{
  "n_layer": 10,
  "d_model": 448,
  "n_head": 7,
  "n_kv_head": 7,
  "head_dim": 64,
  "d_mlp": 1216,
  "vocab_size": 2048,
  "activation": "swiglu",
  "norm": "rmsnorm",
  "norm_place": "pre",
  "norm_eps": 1e-05,
  "positions": "rope",
  "rope_base": 10000.0,
  "rope_fraction": 1.0,
  "qk_norm": false,
  "attn_scale": 0.125,
  "bias": "none",
  "tie_embeddings": false,
  "parallel_block": false,
  "init": "trunc",
  "init_std_qkv": 0.0155,
  "init_std_o": 0.0,
  "init_std_up": 0.0155,
  "init_std_down": 0.0,
  "optimizer": "muon",
  "lr": 0.015,
  "lr_mult_o": 2.0,
  "beta1": 0.9,
  "lr_head": 0.00636,
  "warmup_steps": 200,
  "schedule": "wsd",
  "decay_fraction": 1.0,
  "decay_shape": "linear",
  "final_lr_fraction": 0.0,
  "batch_tokens": 65536,
  "seq_len": 1024,
  "doc_mask": false,
  "train_tokens": 396400000,
  "steps": 6049,
  "dataset": "wikipedia_en"
}
MLP neurons of a small language model. Each row is named by its layer, matrix (gate and up: input weights; down: output weights) and neuron, and shows model dimensions 160-223. Each number is 50 + 15 x the weight over its row's rms, rounded and kept within 0 to 99. A neuron's up and down rows have the sign that makes its largest values positive.
After each neuron's rows, "fires after" lists the tokens most often just before its 100 highest values on Wikipedia text that the model never trained on. A number after a token or word is its count.

L4.gate993:56 50 23 39 63 32 50 52 13 31 63 50 72 33 50 80 58 21 33 50 37 65 49 29 22 38 67 67 41 62 56 44 41 39 47 55 54 30 51 47 35 40 23 30 68 35 70 49 41 42 58 48 66 36 52 37 30 47 56 59 64 50 24 65
L4.up993:41 27 49 45 60 45 39 89 57 70 30 63 61 61 64 72 36 22 60 47 24 33 35 89 60 64 61 55 41 46 50 42 66 46 66 68 41 70 58 43 33 64 56 39 43 37 51 56 38 16 36 54 27 54 30 41 49 63 28 44 74 35 50 59
L4.down993:34 48 58 53 66 36 72 37 48 38 46 42 56 75 61 56 52 54 63 72 50 81 54 75 32 15 48 26 46 82 65 47 60 73 37 68 35 50 38 50 32 39 46 39 59 78 65 72 20 47 40 65 48 34 65 68 64 58 55 65 74 58 52 54
fires after: " w" 23, "re" 9, " st" 7, " came" 6, " Bu" 6, " at" 5

L5.gate267:55 61 61 56 55 88 52 68 63 17 63 52 60 61 35 54 56 86 65 42 46 35 45 41 25 50 53 76 52 57 74 40 40 67 56 46 57 77 56 38 60 58 70 63 38 65 52 64 23 00 68 56 71 48 65 67 40 42 49 60 47 45 55 51
L5.up267:58 52 39 37 93 85 59 39 56 57 53 51 32 54 56 58 42 59 56 46 55 40 48 41 38 69 69 47 55 53 76 30 39 48 52 56 70 70 65 28 48 66 41 42 55 47 51 44 41 40 65 66 68 18 88 66 23 53 60 76 51 52 32 50
L5.down267:46 47 49 73 63 65 50 61 41 43 52 38 63 58 47 50 62 53 76 41 46 67 52 45 21 50 58 62 70 36 56 29 50 43 35 22 69 58 13 55 57 33 57 57 31 35 55 55 43 48 49 51 57 24 25 48 39 80 61 44 36 69 94 54
fires after: " " 37, "W" 6, "e" 5, " E" 5, "s" 4, "-" 4

L2.gate367:78 37 58 53 58 76 68 61 68 35 74 34 49 33 41 69 47 54 64 44 51 52 61 34 35 54 53 60 60 30 44 59 26 28 36 41 32 63 44 39 79 44 74 79 42 86 52 46 47 56 35 56 55 70 44 46 47 23 65 77 57 29 65 72
L2.up367:47 57 41 42 42 53 61 41 62 70 46 45 12 40 65 74 57 52 30 32 86 57 46 29 39 54 40 48 59 32 74 66 05 31 69 48 56 40 84 59 67 64 36 30 63 63 57 43 38 41 62 61 71 54 62 50 47 41 61 67 50 45 28 71
L2.down367:55 29 24 57 41 56 35 45 44 50 40 69 50 55 62 43 26 70 87 38 45 39 25 59 40 69 56 59 64 42 74 82 42 44 48 63 61 46 38 67 91 43 49 41 60 73 38 46 58 46 58 34 98 55 40 59 48 60 51 41 46 37 51 79
fires after: " the" 46, " The" 17, "-" 8, " re" 6, " " 4

L2.gate1086:69 43 51 30 45 50 40 59 39 64 46 27 61 56 29 50 42 70 73 50 76 63 64 34 81 47 49 17 82 68 54 48 46 59 58 37 63 46 90 34 25 52 45 66 48 77 53 30 29 62 35 46 59 39 37 38 77 81 25 68 81 61 52 43
L2.up1086:63 36 34 56 47 27 49 35 32 51 74 47 44 46 82 62 57 73 55 54 66 49 13 38 73 65 79 44 51 52 72 49 31 64 73 20 35 68 24 71 45 58 49 31 09 40 59 55 80 47 37 54 50 30 49 38 72 53 51 49 53 52 64 31
L2.down1086:64 70 54 72 69 23 39 11 66 56 47 26 46 53 66 24 48 27 40 52 21 60 63 48 24 41 36 56 57 76 29 49 62 42 75 39 29 56 48 30 71 50 46 74 74 55 48 45 37 32 76 32 38 88 41 71 64 72 57 48 43 67 43 82
fires after: "iv" 19, "a" 16, "ra" 12, "e" 12, "s" 10, " po" 5

L2.gate422:68 26 40 35 23 37 59 46 66 65 51 69 38 47 27 24 48 49 72 43 38 50 37 54 65 40 51 59 71 61 33 43 25 48 64 27 55 62 46 44 49 60 42 31 59 37 73 55 47 38 63 35 61 50 38 43 69 33 53 46 55 51 30 48
L2.up422:49 53 41 30 38 24 50 54 50 59 28 66 29 52 22 24 50 56 73 60 41 52 30 45 49 22 51 52 71 46 02 25 34 58 49 45 37 69 66 38 45 60 35 20 33 55 65 61 46 50 51 44 47 63 37 36 55 45 32 36 49 54 40 55
L2.down422:71 40 33 44 63 50 43 46 52 55 62 57 48 32 34 45 51 53 56 45 55 61 45 46 63 56 53 66 50 75 19 50 32 46 68 14 55 46 54 48 71 28 64 63 34 43 68 43 67 49 35 42 36 47 70 62 51 47 45 79 41 42 55 46
fires after: " " 54, " f" 15, " b" 12, " the" 6, "b" 5

L5.gate155:47 68 50 56 61 26 61 41 43 27 50 55 28 40 66 50 64 54 26 52 64 39 41 33 38 57 58 63 61 45 39 44 43 24 64 75 51 49 76 68 55 10 05 49 73 68 49 44 63 25 51 37 55 59 67 44 32 75 52 49 42 37 45 32
L5.up155:58 63 61 54 61 57 54 40 68 54 53 37 17 47 64 56 58 41 33 50 55 48 63 66 31 65 70 29 83 49 58 79 62 27 50 86 64 36 78 75 38 71 54 32 35 52 88 61 60 69 61 45 48 57 57 66 19 61 40 50 39 33 36 44
L5.down155:52 69 59 45 55 54 47 41 46 27 71 49 52 44 66 42 54 70 58 42 63 61 40 23 65 64 69 20 61 41 42 67 28 27 61 30 45 43 42 59 52 51 28 13 41 10 51 73 47 39 40 56 28 48 34 51 36 86 38 60 37 29 40 48
fires after: " " 34, " in" 8, " ex" 6, " at" 6, "p" 6, "s" 5

L4.gate561:61 21 45 43 30 49 46 26 49 48 66 64 30 18 50 34 59 40 42 60 47 64 35 58 33 68 60 45 33 46 44 52 52 42 51 62 51 38 53 58 39 50 43 42 40 34 50 47 67 23 48 63 57 50 74 37 51 11 57 37 39 59 44 66
L4.up561:51 51 59 46 50 59 30 28 51 22 36 53 40 34 83 67 81 38 79 74 63 53 78 38 64 78 55 33 47 48 41 60 45 26 61 43 29 39 49 38 40 58 52 55 59 56 47 43 40 67 38 62 52 89 74 40 32 58 41 35 33 37 41 32
L4.down561:62 29 46 43 43 55 34 40 64 46 56 21 42 41 61 49 84 12 10 41 74 41 28 34 61 49 46 62 39 15 41 49 47 35 56 24 36 54 53 78 40 41 38 30 49 35 50 61 31 64 67 56 46 36 44 30 50 76 60 41 84 36 55 48
fires after: "s" 49, " S" 7, " Film" 5

L2.gate901:51 60 67 78 44 61 41 45 61 28 55 52 67 61 62 64 70 39 36 60 49 08 85 56 44 68 42 57 24 48 32 62 62 53 39 35 59 24 45 58 44 42 52 48 41 57 55 48 49 56 64 27 37 66 18 52 45 55 38 45 52 61 57 47
L2.up901:39 50 59 38 55 33 41 27 57 70 66 63 33 44 42 69 45 55 39 84 80 58 18 68 37 55 48 51 60 69 64 40 50 55 52 16 65 12 51 75 74 60 36 12 56 19 61 65 60 49 54 57 62 41 47 56 50 24 45 73 43 57 53 57
L2.down901:74 79 42 44 75 43 31 55 52 60 48 30 41 31 72 64 44 55 50 36 71 34 66 56 57 67 42 39 54 58 59 51 38 77 48 41 58 35 80 31 23 26 39 57 70 43 45 70 39 41 41 91 93 29 27 36 61 53 51 51 31 46 64 56
fires after: " (" 60, "on" 9, "\n" 6, " can" 4

L2.gate962:30 33 48 74 59 65 63 37 70 24 36 75 54 43 54 38 44 73 48 53 54 59 70 75 82 52 62 43 64 45 54 55 43 77 38 52 40 55 37 31 22 63 52 55 29 47 55 42 57 67 54 47 25 45 72 61 52 49 66 41 35 66 43 76
L2.up962:56 64 40 56 25 46 46 58 56 52 49 30 55 57 59 41 40 40 48 39 41 61 68 26 38 56 60 59 55 53 49 59 61 41 48 64 61 62 47 56 20 56 33 50 83 69 64 51 61 64 38 35 70 49 49 38 66 51 47 39 56 27 50 50
L2.down962:41 41 38 57 30 40 52 27 46 44 38 42 55 63 52 41 52 73 27 46 59 49 14 51 58 57 55 35 60 60 21 67 66 76 57 22 29 35 37 54 57 24 63 37 59 04 74 43 56 25 52 37 53 37 61 45 50 37 32 61 66 29 40 54
fires after: "iv" 19, "it" 16, "p" 10, "ade" 6, "ip" 6, "ult" 6

L5.gate825:36 36 76 59 56 14 18 40 23 67 62 51 42 61 39 49 26 79 28 39 53 35 33 56 62 37 31 34 42 37 57 71 51 43 36 61 39 48 52 51 56 81 23 78 37 53 41 66 55 56 65 33 50 44 57 66 65 56 28 37 37 67 55 54
L5.up825:68 71 46 76 33 28 25 63 38 41 50 81 44 62 44 38 89 67 41 35 34 42 37 43 48 48 52 65 74 54 51 47 75 26 39 75 37 32 55 53 59 50 54 27 79 73 34 52 65 52 54 39 61 42 53 52 49 44 53 67 38 66 31 41
L5.down825:58 82 48 60 75 28 34 82 74 55 32 68 55 62 92 67 64 69 53 52 58 53 43 41 44 49 44 50 57 64 21 28 37 46 49 33 37 45 62 50 47 62 42 62 52 31 28 33 31 49 40 52 60 34 34 74 71 48 73 26 35 44 53 69
fires after: "n" 12, " C" 11, "en" 9, "re" 7, "la" 7, " pre" 6

L4.gate887:65 70 64 84 51 58 52 51 52 35 56 35 54 62 59 53 60 50 60 59 50 23 30 83 39 40 67 66 56 69 29 55 35 59 34 60 30 52 48 84 65 50 35 66 69 46 60 70 43 45 60 46 38 51 57 47 73 57 44 69 46 66 79 51
L4.up887:32 66 58 66 53 86 72 29 56 51 55 52 61 62 44 84 45 28 50 23 46 27 60 39 49 53 66 55 64 41 40 67 71 63 49 34 52 39 77 34 56 37 35 72 51 52 29 45 63 57 44 83 43 28 62 60 52 49 56 44 52 53 32 46
L4.down887:55 48 41 36 31 70 30 40 63 59 39 82 62 28 72 45 58 35 54 72 55 37 42 40 22 51 67 53 53 50 32 41 28 51 54 35 55 35 56 66 46 34 69 65 60 37 53 70 70 40 76 42 25 25 25 47 35 23 51 18 51 52 60 45
fires after: " new" 12, " in" 12, "app" 10, " ex" 10, " In" 9

L2.gate1161:36 77 46 64 11 24 78 36 44 41 34 40 65 33 41 33 44 74 46 32 52 72 63 49 54 48 25 46 49 30 42 48 37 44 26 62 35 51 58 58 58 42 32 54 60 07 27 30 60 61 61 50 43 73 55 38 29 53 74 70 36 44 62 22
L2.up1161:34 42 34 54 42 62 42 41 35 42 16 57 52 45 46 39 73 51 63 34 45 56 62 64 76 69 33 49 32 67 26 45 44 70 39 54 48 54 35 62 62 69 75 22 62 28 24 58 67 48 71 37 29 53 48 87 39 66 68 52 25 41 41 62
L2.down1161:37 77 23 48 28 44 60 49 76 43 56 46 77 53 32 33 61 35 27 29 83 58 42 53 64 41 13 41 61 47 59 49 42 70 50 53 64 61 37 41 40 40 52 52 55 58 43 61 41 42 52 71 53 29 45 59 58 43 54 69 52 41 39 55
fires after: " f" 26, " H" 10, " Le" 9, "R" 7, " " 6, " St" 6

L2.gate275:50 60 52 53 44 44 78 45 62 33 27 44 21 44 52 38 37 41 82 55 41 61 61 45 42 51 57 48 49 27 50 50 32 56 51 42 68 29 45 48 38 68 57 52 63 54 47 56 58 66 86 30 37 55 35 55 37 69 43 55 65 47 59 54
L2.up275:35 40 45 46 28 54 62 21 40 45 43 54 61 81 62 57 46 32 60 47 43 46 69 52 65 52 70 52 58 47 44 57 31 65 27 62 70 40 49 48 41 38 73 46 28 53 46 71 39 43 71 63 36 24 57 60 32 70 45 41 67 37 50 56
L2.down275:49 37 61 36 44 39 08 68 70 86 72 60 71 27 63 68 56 53 32 39 71 68 60 40 29 40 35 45 89 42 63 52 64 59 57 57 70 51 41 64 42 68 60 55 42 70 64 39 68 28 59 44 66 39 69 45 53 49 60 54 52 31 30 52
fires after: "ed" 15, " f" 13, "m" 12, "t" 8, " p" 6, " " 6

L2.gate1165:43 41 55 37 55 75 63 45 75 16 39 79 60 61 32 63 43 70 43 38 44 47 51 58 40 71 48 20 46 22 53 68 51 71 62 49 43 57 31 40 30 52 51 32 54 43 52 56 37 52 46 43 48 55 36 54 52 63 47 70 43 51 65 24
L2.up1165:57 43 32 51 43 68 54 41 20 75 54 43 49 60 27 61 52 51 45 56 49 60 34 60 69 29 50 46 71 44 48 56 37 47 64 62 50 27 83 29 30 78 65 41 32 64 74 85 28 56 24 51 76 52 82 39 87 57 60 46 64 30 65 64
L2.down1165:43 29 69 41 38 12 53 53 68 22 37 61 46 68 49 59 59 36 37 29 30 29 52 47 60 37 51 38 39 51 61 38 89 35 70 53 73 51 32 82 60 13 36 37 42 57 33 46 83 35 60 37 61 47 47 62 41 67 25 46 63 52 42 55
fires after: " " 20, "g" 12, "ip" 10, "il" 7, "k" 5, "p" 5

L2.gate1168:61 69 30 72 67 60 46 43 43 70 77 85 35 62 38 68 71 23 64 42 71 18 49 65 47 57 63 45 47 72 39 56 66 30 40 50 37 81 83 48 65 38 36 32 47 38 80 54 46 28 51 50 50 51 90 41 34 43 62 33 50 58 44 45
L2.up1168:45 55 60 48 29 73 70 63 63 71 69 46 31 83 66 43 65 26 35 44 36 31 73 65 61 46 58 52 77 50 68 51 56 13 62 43 38 89 59 38 65 38 49 60 78 46 52 37 32 64 64 48 81 62 68 36 82 16 61 10 56 61 38 47
L2.down1168:56 50 61 58 59 85 30 52 64 61 53 29 62 49 21 54 75 30 50 48 49 57 53 69 22 54 68 45 36 46 33 67 50 77 55 26 36 45 62 79 62 41 45 28 51 58 35 70 27 61 51 48 30 63 21 33 18 37 50 42 35 64 72 86
fires after: " in" 22, " In" 19, " De" 16, " (" 8, " de" 8, " Vi" 6

L4.gate705:36 27 39 46 53 58 41 59 58 51 32 33 42 67 77 67 68 59 55 66 79 46 54 37 68 50 66 42 29 51 43 69 50 53 21 66 81 57 44 55 51 67 89 44 56 48 39 32 27 45 88 45 25 21 40 63 62 63 62 49 60 50 36 32
L4.up705:47 53 50 67 47 78 50 47 21 50 48 58 41 55 44 59 44 72 68 51 77 34 44 38 47 63 21 47 52 58 36 46 39 60 24 53 57 54 44 44 28 26 53 54 42 55 67 38 22 56 47 18 23 50 49 65 71 65 27 48 55 46 26 43
L4.down705:64 24 33 51 62 34 62 48 48 58 99 34 56 44 65 26 37 55 53 53 34 59 26 62 68 43 43 58 58 39 71 40 23 63 34 54 57 56 44 45 73 48 61 50 51 57 62 30 58 53 38 56 51 47 54 71 55 58 33 36 71 58 66 29
fires after: "or" 13, "ri" 12, "ine" 9, "vi" 7, "us" 6, "mi" 6

L4.gate1152:57 48 73 68 72 75 51 51 40 48 58 48 77 49 69 43 56 64 20 67 29 57 37 51 54 37 56 21 14 57 69 42 61 22 20 75 56 42 53 33 28 49 56 53 32 47 83 42 55 48 56 78 19 37 58 35 52 34 57 56 70 41 41 45
L4.up1152:40 40 52 51 45 60 48 25 55 50 63 76 50 46 42 56 81 49 66 52 57 75 50 65 69 33 37 43 71 45 57 63 32 50 55 31 35 68 67 55 62 60 77 37 47 49 54 12 74 41 60 70 64 30 55 52 51 44 28 39 58 51 56 31
L4.down1152:58 43 51 62 68 31 54 68 43 60 38 71 74 44 53 41 33 43 37 47 63 46 44 20 32 47 53 31 67 50 87 70 71 30 59 69 69 63 54 32 53 59 41 34 43 45 40 49 74 23 62 64 47 65 49 33 75 34 62 56 40 68 18 31
fires after: "s" 22, " As" 8, "z" 7, " S" 5, " Ta" 4, "c" 4

L2.gate451:54 49 61 42 47 55 57 21 32 58 45 39 42 42 54 68 40 52 53 58 55 43 70 41 20 45 51 31 39 46 67 48 44 49 48 68 52 38 71 31 51 24 51 55 44 67 54 48 88 60 46 39 24 46 40 49 67 38 24 77 37 55 58 73
L2.up451:76 44 41 44 32 85 54 38 39 62 62 22 46 38 37 68 54 42 39 31 48 38 69 51 47 38 51 62 39 80 81 45 14 45 34 66 48 29 72 86 66 42 32 17 28 32 51 75 42 41 32 73 44 64 51 59 40 48 59 55 37 37 29 50
L2.down451:57 54 30 45 46 52 38 43 80 74 42 49 46 43 74 75 47 41 50 75 44 21 52 83 40 70 57 52 47 53 50 73 37 43 52 54 38 31 30 71 45 59 25 44 57 40 26 78 68 66 47 53 56 42 30 65 27 69 40 54 41 33 41 44
fires after: "." 30, "-" 21, " (" 7, "\n" 6, "″" 5, " |" 5

L2.gate975:57 56 33 44 69 54 50 35 57 40 51 64 66 57 31 34 78 45 10 56 81 69 40 64 83 49 29 37 46 99 59 47 56 73 38 42 61 74 75 22 35 35 32 43 64 23 69 71 33 53 42 56 32 33 38 21 53 41 75 63 45 53 39 50
L2.up975:39 73 57 57 57 56 42 70 62 44 46 40 53 57 49 26 19 64 34 25 50 48 66 41 30 31 56 63 65 72 58 40 47 47 45 55 57 73 72 13 46 63 63 43 61 88 83 51 60 38 60 75 62 58 48 61 45 85 34 58 38 17 71 39
L2.down975:63 30 89 52 35 71 42 54 64 79 34 44 54 66 40 52 65 63 67 47 67 68 72 46 77 34 25 77 52 63 41 93 51 47 47 43 07 58 47 16 35 48 37 44 58 28 64 53 63 40 49 56 54 42 62 67 44 59 74 50 26 60 56 36
fires after: "u" 23, " Gu" 14, " Ma" 9, " ca" 7, "a" 5

L2.gate1113:36 49 80 63 33 65 49 47 35 23 65 52 45 52 61 64 66 61 55 54 46 65 47 65 42 22 70 53 49 79 52 44 59 47 28 47 55 54 34 63 36 58 33 66 77 46 33 44 69 64 56 35 66 37 40 69 26 49 55 71 39 43 21 40
L2.up1113:48 61 51 63 34 60 61 59 29 45 48 51 61 71 75 41 68 67 36 62 60 58 42 25 53 60 44 46 50 41 58 56 48 32 75 40 50 80 42 47 63 55 34 27 49 29 23 50 89 47 74 49 36 67 43 42 66 46 29 39 80 77 37 22
L2.down1113:31 66 30 47 23 63 61 20 64 45 49 62 68 56 57 41 15 64 22 48 50 18 49 46 34 60 72 67 36 39 40 27 33 46 46 56 61 54 70 32 32 35 44 36 42 41 45 43 76 56 65 49 44 29 52 52 41 55 25 62 61 38 64 63
fires after: " J" 25, "S" 15, "j" 9, " C" 9, "t" 7, "s" 6

L5.gate793:56 27 50 65 37 09 54 38 65 28 27 17 62 59 51 28 77 47 38 70 51 44 59 59 58 57 31 19 46 68 60 40 52 47 63 60 67 36 21 27 55 59 40 50 58 33 32 77 50 45 50 76 47 40 49 52 73 49 57 59 57 60 53 27
L5.up793:57 60 51 63 55 30 45 53 21 26 65 53 52 28 29 46 55 43 75 43 46 46 66 24 65 41 66 79 34 55 44 62 45 49 54 47 57 69 49 51 13 22 59 30 52 56 53 59 62 32 37 62 48 61 38 35 33 47 54 47 44 63 76 81
L5.down793:47 35 46 65 29 62 39 42 53 70 45 23 73 52 49 82 64 47 62 75 52 47 63 40 68 52 41 74 52 72 33 58 38 40 51 48 59 46 62 38 64 38 32 60 65 36 52 44 54 53 47 67 60 36 31 27 44 39 58 30 33 71 37 29
fires after: " Gu" 19, "i" 8, "li" 7, " Ri" 6, " J" 6, "u" 5

L2.gate425:52 63 56 29 89 55 58 65 47 35 57 44 53 84 42 35 49 57 52 70 49 50 50 52 51 37 30 33 22 32 63 40 59 55 24 48 08 48 68 62 50 42 38 65 67 57 44 47 54 36 37 58 37 47 50 59 53 31 43 63 86 81 60 44
L2.up425:63 41 76 35 63 11 48 55 49 72 28 53 42 43 50 55 59 47 62 81 52 46 60 38 51 48 36 58 58 54 58 47 72 54 57 59 45 32 74 62 61 58 46 56 42 54 65 34 74 49 67 50 71 21 50 26 45 54 58 54 48 42 30 53
L2.down425:53 60 29 61 63 24 50 72 16 46 52 46 52 53 29 21 81 33 50 64 76 45 38 53 62 44 60 40 43 54 38 44 62 67 62 59 65 64 53 57 54 59 48 58 73 62 48 66 64 49 50 38 91 59 29 48 42 29 31 60 41 13 68 68
fires after: "c" 24, " dis" 19, "im" 11, "s" 7

L2.gate546:47 47 60 42 31 43 41 47 38 62 46 25 51 62 58 48 58 56 44 30 59 14 45 47 70 40 49 50 61 49 52 54 12 65 54 49 63 41 60 29 31 48 68 52 70 57 45 64 44 29 68 31 58 52 46 41 57 62 54 82 65 33 47 70
L2.up546:41 47 64 62 55 42 76 48 89 47 54 34 25 30 42 49 51 50 30 56 57 51 35 80 33 60 47 57 55 65 36 66 62 52 46 48 89 30 43 50 39 57 24 59 37 40 52 49 53 36 27 52 39 63 47 79 67 52 50 63 72 48 37 44
L2.down546:46 42 08 39 67 54 66 53 23 55 29 39 55 81 42 63 75 35 50 38 41 60 58 40 44 98 41 44 60 40 33 47 55 66 41 59 76 33 57 42 31 41 72 49 44 28 17 42 26 23 44 44 40 48 47 49 45 23 47 30 23 80 35 60
fires after: "d" 12, "k" 9, "t" 9, "ug" 8, "g" 8, "p" 8

L2.gate620:46 58 68 64 10 49 36 48 60 18 73 45 56 53 56 57 51 50 29 54 71 58 32 61 35 43 21 42 36 68 66 51 64 49 60 53 29 27 29 43 15 74 59 75 68 75 28 60 55 44 51 31 53 37 24 47 81 40 46 62 63 39 32 51
L2.up620:76 70 74 53 77 52 68 37 38 45 85 49 72 20 84 51 18 41 59 39 60 72 81 35 35 49 42 68 69 52 56 62 63 31 55 24 80 49 42 62 34 57 31 48 36 14 48 40 34 68 61 90 41 61 36 50 65 58 83 40 42 54 58 47
L2.down620:23 68 37 28 45 60 42 52 32 53 47 66 39 43 24 52 47 43 34 44 42 42 73 46 44 30 57 61 63 68 48 35 55 73 46 46 58 21 39 52 68 43 63 22 53 41 58 19 25 56 76 73 59 63 40 49 41 53 41 50 17 55 58 68
fires after: " G" 18, "g" 16, " Jo" 8, "ug" 7, " Th" 6, "leg" 6

L2.gate318:19 62 15 53 51 64 50 43 60 18 35 60 35 51 59 40 53 41 41 29 47 24 53 45 54 51 56 57 21 24 48 63 64 33 59 55 45 50 40 43 58 66 43 75 68 46 47 75 33 59 82 21 51 59 47 72 87 36 40 77 51 56 47 38
L2.up318:61 42 31 53 67 18 37 69 38 41 44 61 63 51 43 32 43 69 43 28 70 35 57 52 47 47 34 66 47 38 56 44 77 21 42 48 37 36 50 44 92 48 42 36 38 63 63 53 61 51 52 48 42 55 78 66 61 29 24 57 60 34 79 67
L2.down318:63 57 54 34 32 32 68 59 60 92 52 61 37 11 73 49 69 35 51 72 48 67 73 67 43 53 34 27 49 39 39 53 34 42 66 51 59 54 53 62 40 53 64 53 49 25 47 24 46 66 63 51 58 36 62 63 74 51 06 73 56 63 68 36
fires after: "re" 14, "r" 12, "ol" 8, "la" 6, "t" 6, "d" 6

L2.gate1124:59 34 59 50 21 52 19 42 54 42 36 52 29 58 52 45 39 58 57 50 27 66 57 51 50 70 24 22 61 51 49 62 46 49 68 35 48 82 29 29 49 37 44 74 48 31 62 27 54 73 64 58 87 40 69 48 30 61 56 37 21 70 39 56
L2.up1124:57 54 56 15 40 46 37 26 45 50 46 63 54 35 45 51 68 36 59 57 40 69 54 56 62 64 54 54 56 54 48 55 63 47 55 56 41 39 51 18 58 48 60 65 48 59 58 57 39 33 63 65 48 51 58 65 46 83 64 38 40 80 36 72
L2.down1124:51 15 64 50 59 80 29 41 77 66 73 40 49 82 20 33 63 87 41 19 37 25 64 48 63 37 88 47 62 53 80 23 65 48 29 55 46 54 41 61 58 48 32 43 53 38 62 49 52 60 52 56 39 53 45 31 51 63 76 46 69 47 57 55
fires after: " G" 34, "g" 21, "al" 7, "G" 5, " S" 5

L4.gate316:58 13 54 60 58 39 43 37 50 40 59 65 62 64 36 42 38 46 48 38 41 44 68 46 35 41 68 50 09 29 36 59 41 34 83 44 71 38 36 66 58 27 36 54 26 56 74 80 47 52 58 41 60 37 55 38 64 46 64 20 43 76 53 34
L4.up316:46 40 71 35 52 26 39 46 63 47 31 43 55 49 49 59 38 56 48 52 76 25 52 47 68 52 43 50 23 58 52 34 24 36 58 73 44 30 41 57 58 52 47 58 37 46 57 63 70 49 52 59 43 60 63 30 67 57 66 62 63 63 42 40
L4.down316:65 28 38 48 61 74 65 71 68 34 85 32 39 58 41 64 41 11 43 63 56 27 35 56 53 29 61 56 53 46 42 63 48 56 65 76 43 73 43 52 62 54 64 78 69 39 45 36 38 44 25 49 65 58 25 50 73 51 67 59 59 31 44 34
fires after: "s" 27, "un" 8, "us" 8, "n" 7, " m" 6, " S" 5

L2.gate915:61 50 53 46 62 65 63 29 28 57 40 37 52 64 43 27 78 38 59 54 37 67 43 56 65 31 37 50 72 44 36 44 48 41 72 41 47 56 33 57 62 35 33 64 38 49 64 53 38 80 64 30 51 53 35 79 32 68 46 54 60 57 29 48
L2.up915:62 40 40 62 32 67 71 29 42 57 53 45 45 68 29 35 80 40 38 59 48 72 31 46 49 30 64 47 77 17 28 53 58 57 43 48 27 45 49 82 47 44 53 58 36 84 92 57 24 84 42 42 42 48 24 86 57 64 90 48 64 38 38 27
L2.down915:68 66 52 62 57 58 37 40 41 41 42 12 34 38 72 40 47 45 53 53 52 53 53 20 73 49 47 77 54 54 45 34 21 41 46 19 59 71 73 63 58 34 59 21 54 61 82 59 67 56 25 44 46 13 67 77 57 58 73 74 27 64 33 84
fires after: " f" 12, " h" 11, " b" 9, " B" 9, " H" 8, "b" 8

L4.gate1117:73 57 54 43 40 53 40 64 39 66 67 48 70 58 50 59 51 20 36 66 61 46 40 31 56 50 29 46 78 81 62 55 43 47 56 27 72 50 73 45 56 74 32 77 33 29 69 54 13 45 39 42 39 42 53 57 63 69 45 47 42 34 54 36
L4.up1117:75 39 52 49 38 42 42 33 36 42 49 26 49 73 55 72 66 54 48 63 82 45 26 48 64 51 71 55 47 52 46 53 50 57 38 54 55 44 69 44 48 58 37 64 48 52 47 51 64 28 46 44 51 51 56 27 65 51 37 37 66 56 63 54
L4.down1117:71 32 35 56 53 28 55 48 57 49 28 60 45 62 55 42 66 42 33 66 49 52 22 67 52 55 45 52 58 42 54 55 53 50 47 75 37 41 81 53 42 39 50 39 61 58 54 60 53 20 43 56 85 32 45 54 40 62 40 55 38 45 63 29
fires after: "s" 36, "ic" 13, " po" 12, "ci" 5, "cu" 4

L2.gate655:34 48 40 54 56 39 61 58 64 53 55 44 68 49 48 58 74 24 50 40 42 54 60 35 34 35 45 30 58 50 65 37 41 58 48 78 61 47 56 71 63 50 48 61 32 67 18 26 42 40 56 25 39 24 75 55 44 20 56 65 43 65 41 65
L2.up655:50 67 31 53 40 57 49 73 32 57 22 45 31 53 29 64 58 55 72 45 32 71 43 65 79 73 63 48 27 25 41 42 45 70 35 29 48 52 47 54 54 51 41 47 23 78 46 31 47 41 65 87 65 54 46 70 70 38 61 62 40 45 38 50
L2.down655:25 59 37 38 38 35 50 43 52 78 58 08 32 56 42 67 40 40 33 57 42 08 38 82 81 37 57 41 40 25 49 47 40 56 56 51 50 52 59 36 43 40 54 50 75 41 45 56 44 36 50 33 63 69 37 52 57 40 57 36 51 39 41 37
fires after: " Le" 17, "hy" 13, "e" 10, "le" 8, "s" 7, "re" 6

L2.gate803:33 59 71 41 35 64 42 52 48 40 24 57 58 55 59 41 56 73 46 55 37 52 37 51 56 39 67 76 68 65 47 50 61 63 53 27 60 45 58 35 28 21 49 54 47 55 25 38 59 56 41 51 55 48 59 52 37 53 73 37 47 52 49 26
L2.up803:48 55 52 49 37 83 46 62 44 37 32 65 74 39 74 44 55 67 22 38 39 54 60 46 51 50 70 42 56 45 44 60 57 42 42 41 35 36 56 29 17 65 54 24 28 50 27 30 45 70 54 57 46 45 51 60 51 51 76 79 65 62 59 57
L2.down803:41 52 52 53 27 48 26 53 63 43 52 57 61 67 61 54 54 32 49 60 54 53 55 42 41 37 21 61 70 40 54 35 46 57 59 33 40 60 47 00 39 45 47 59 52 56 39 51 64 39 53 51 32 39 56 43 35 50 76 41 55 28 54 39
fires after: " c" 20, " d" 17, " S" 13, "s" 12, "e" 8, " C" 6

L5.gate642:52 73 28 23 55 43 73 60 48 32 44 49 52 35 66 72 50 28 64 46 37 37 46 45 32 45 28 47 50 80 20 56 73 69 62 34 75 45 65 65 31 72 55 58 52 41 19 34 45 39 59 42 37 48 54 41 62 41 31 73 43 67 25 68
L5.up642:45 23 43 47 31 66 34 44 57 40 31 43 43 34 59 50 53 40 48 68 68 52 48 53 52 62 55 45 40 42 25 43 63 50 65 46 35 41 25 13 25 62 32 65 47 63 67 39 46 52 57 82 47 50 61 47 44 73 55 70 52 45 52 34
L5.down642:60 46 44 06 45 47 56 44 39 62 46 50 58 53 62 66 39 42 41 58 48 00 40 65 60 61 50 60 58 37 44 19 59 45 54 25 60 18 38 49 84 61 60 50 56 20 64 57 51 58 33 74 52 60 25 50 20 52 82 32 67 29 43 36
fires after: " ex" 30, " Sch" 11, "c" 10, "s" 6, " pro" 4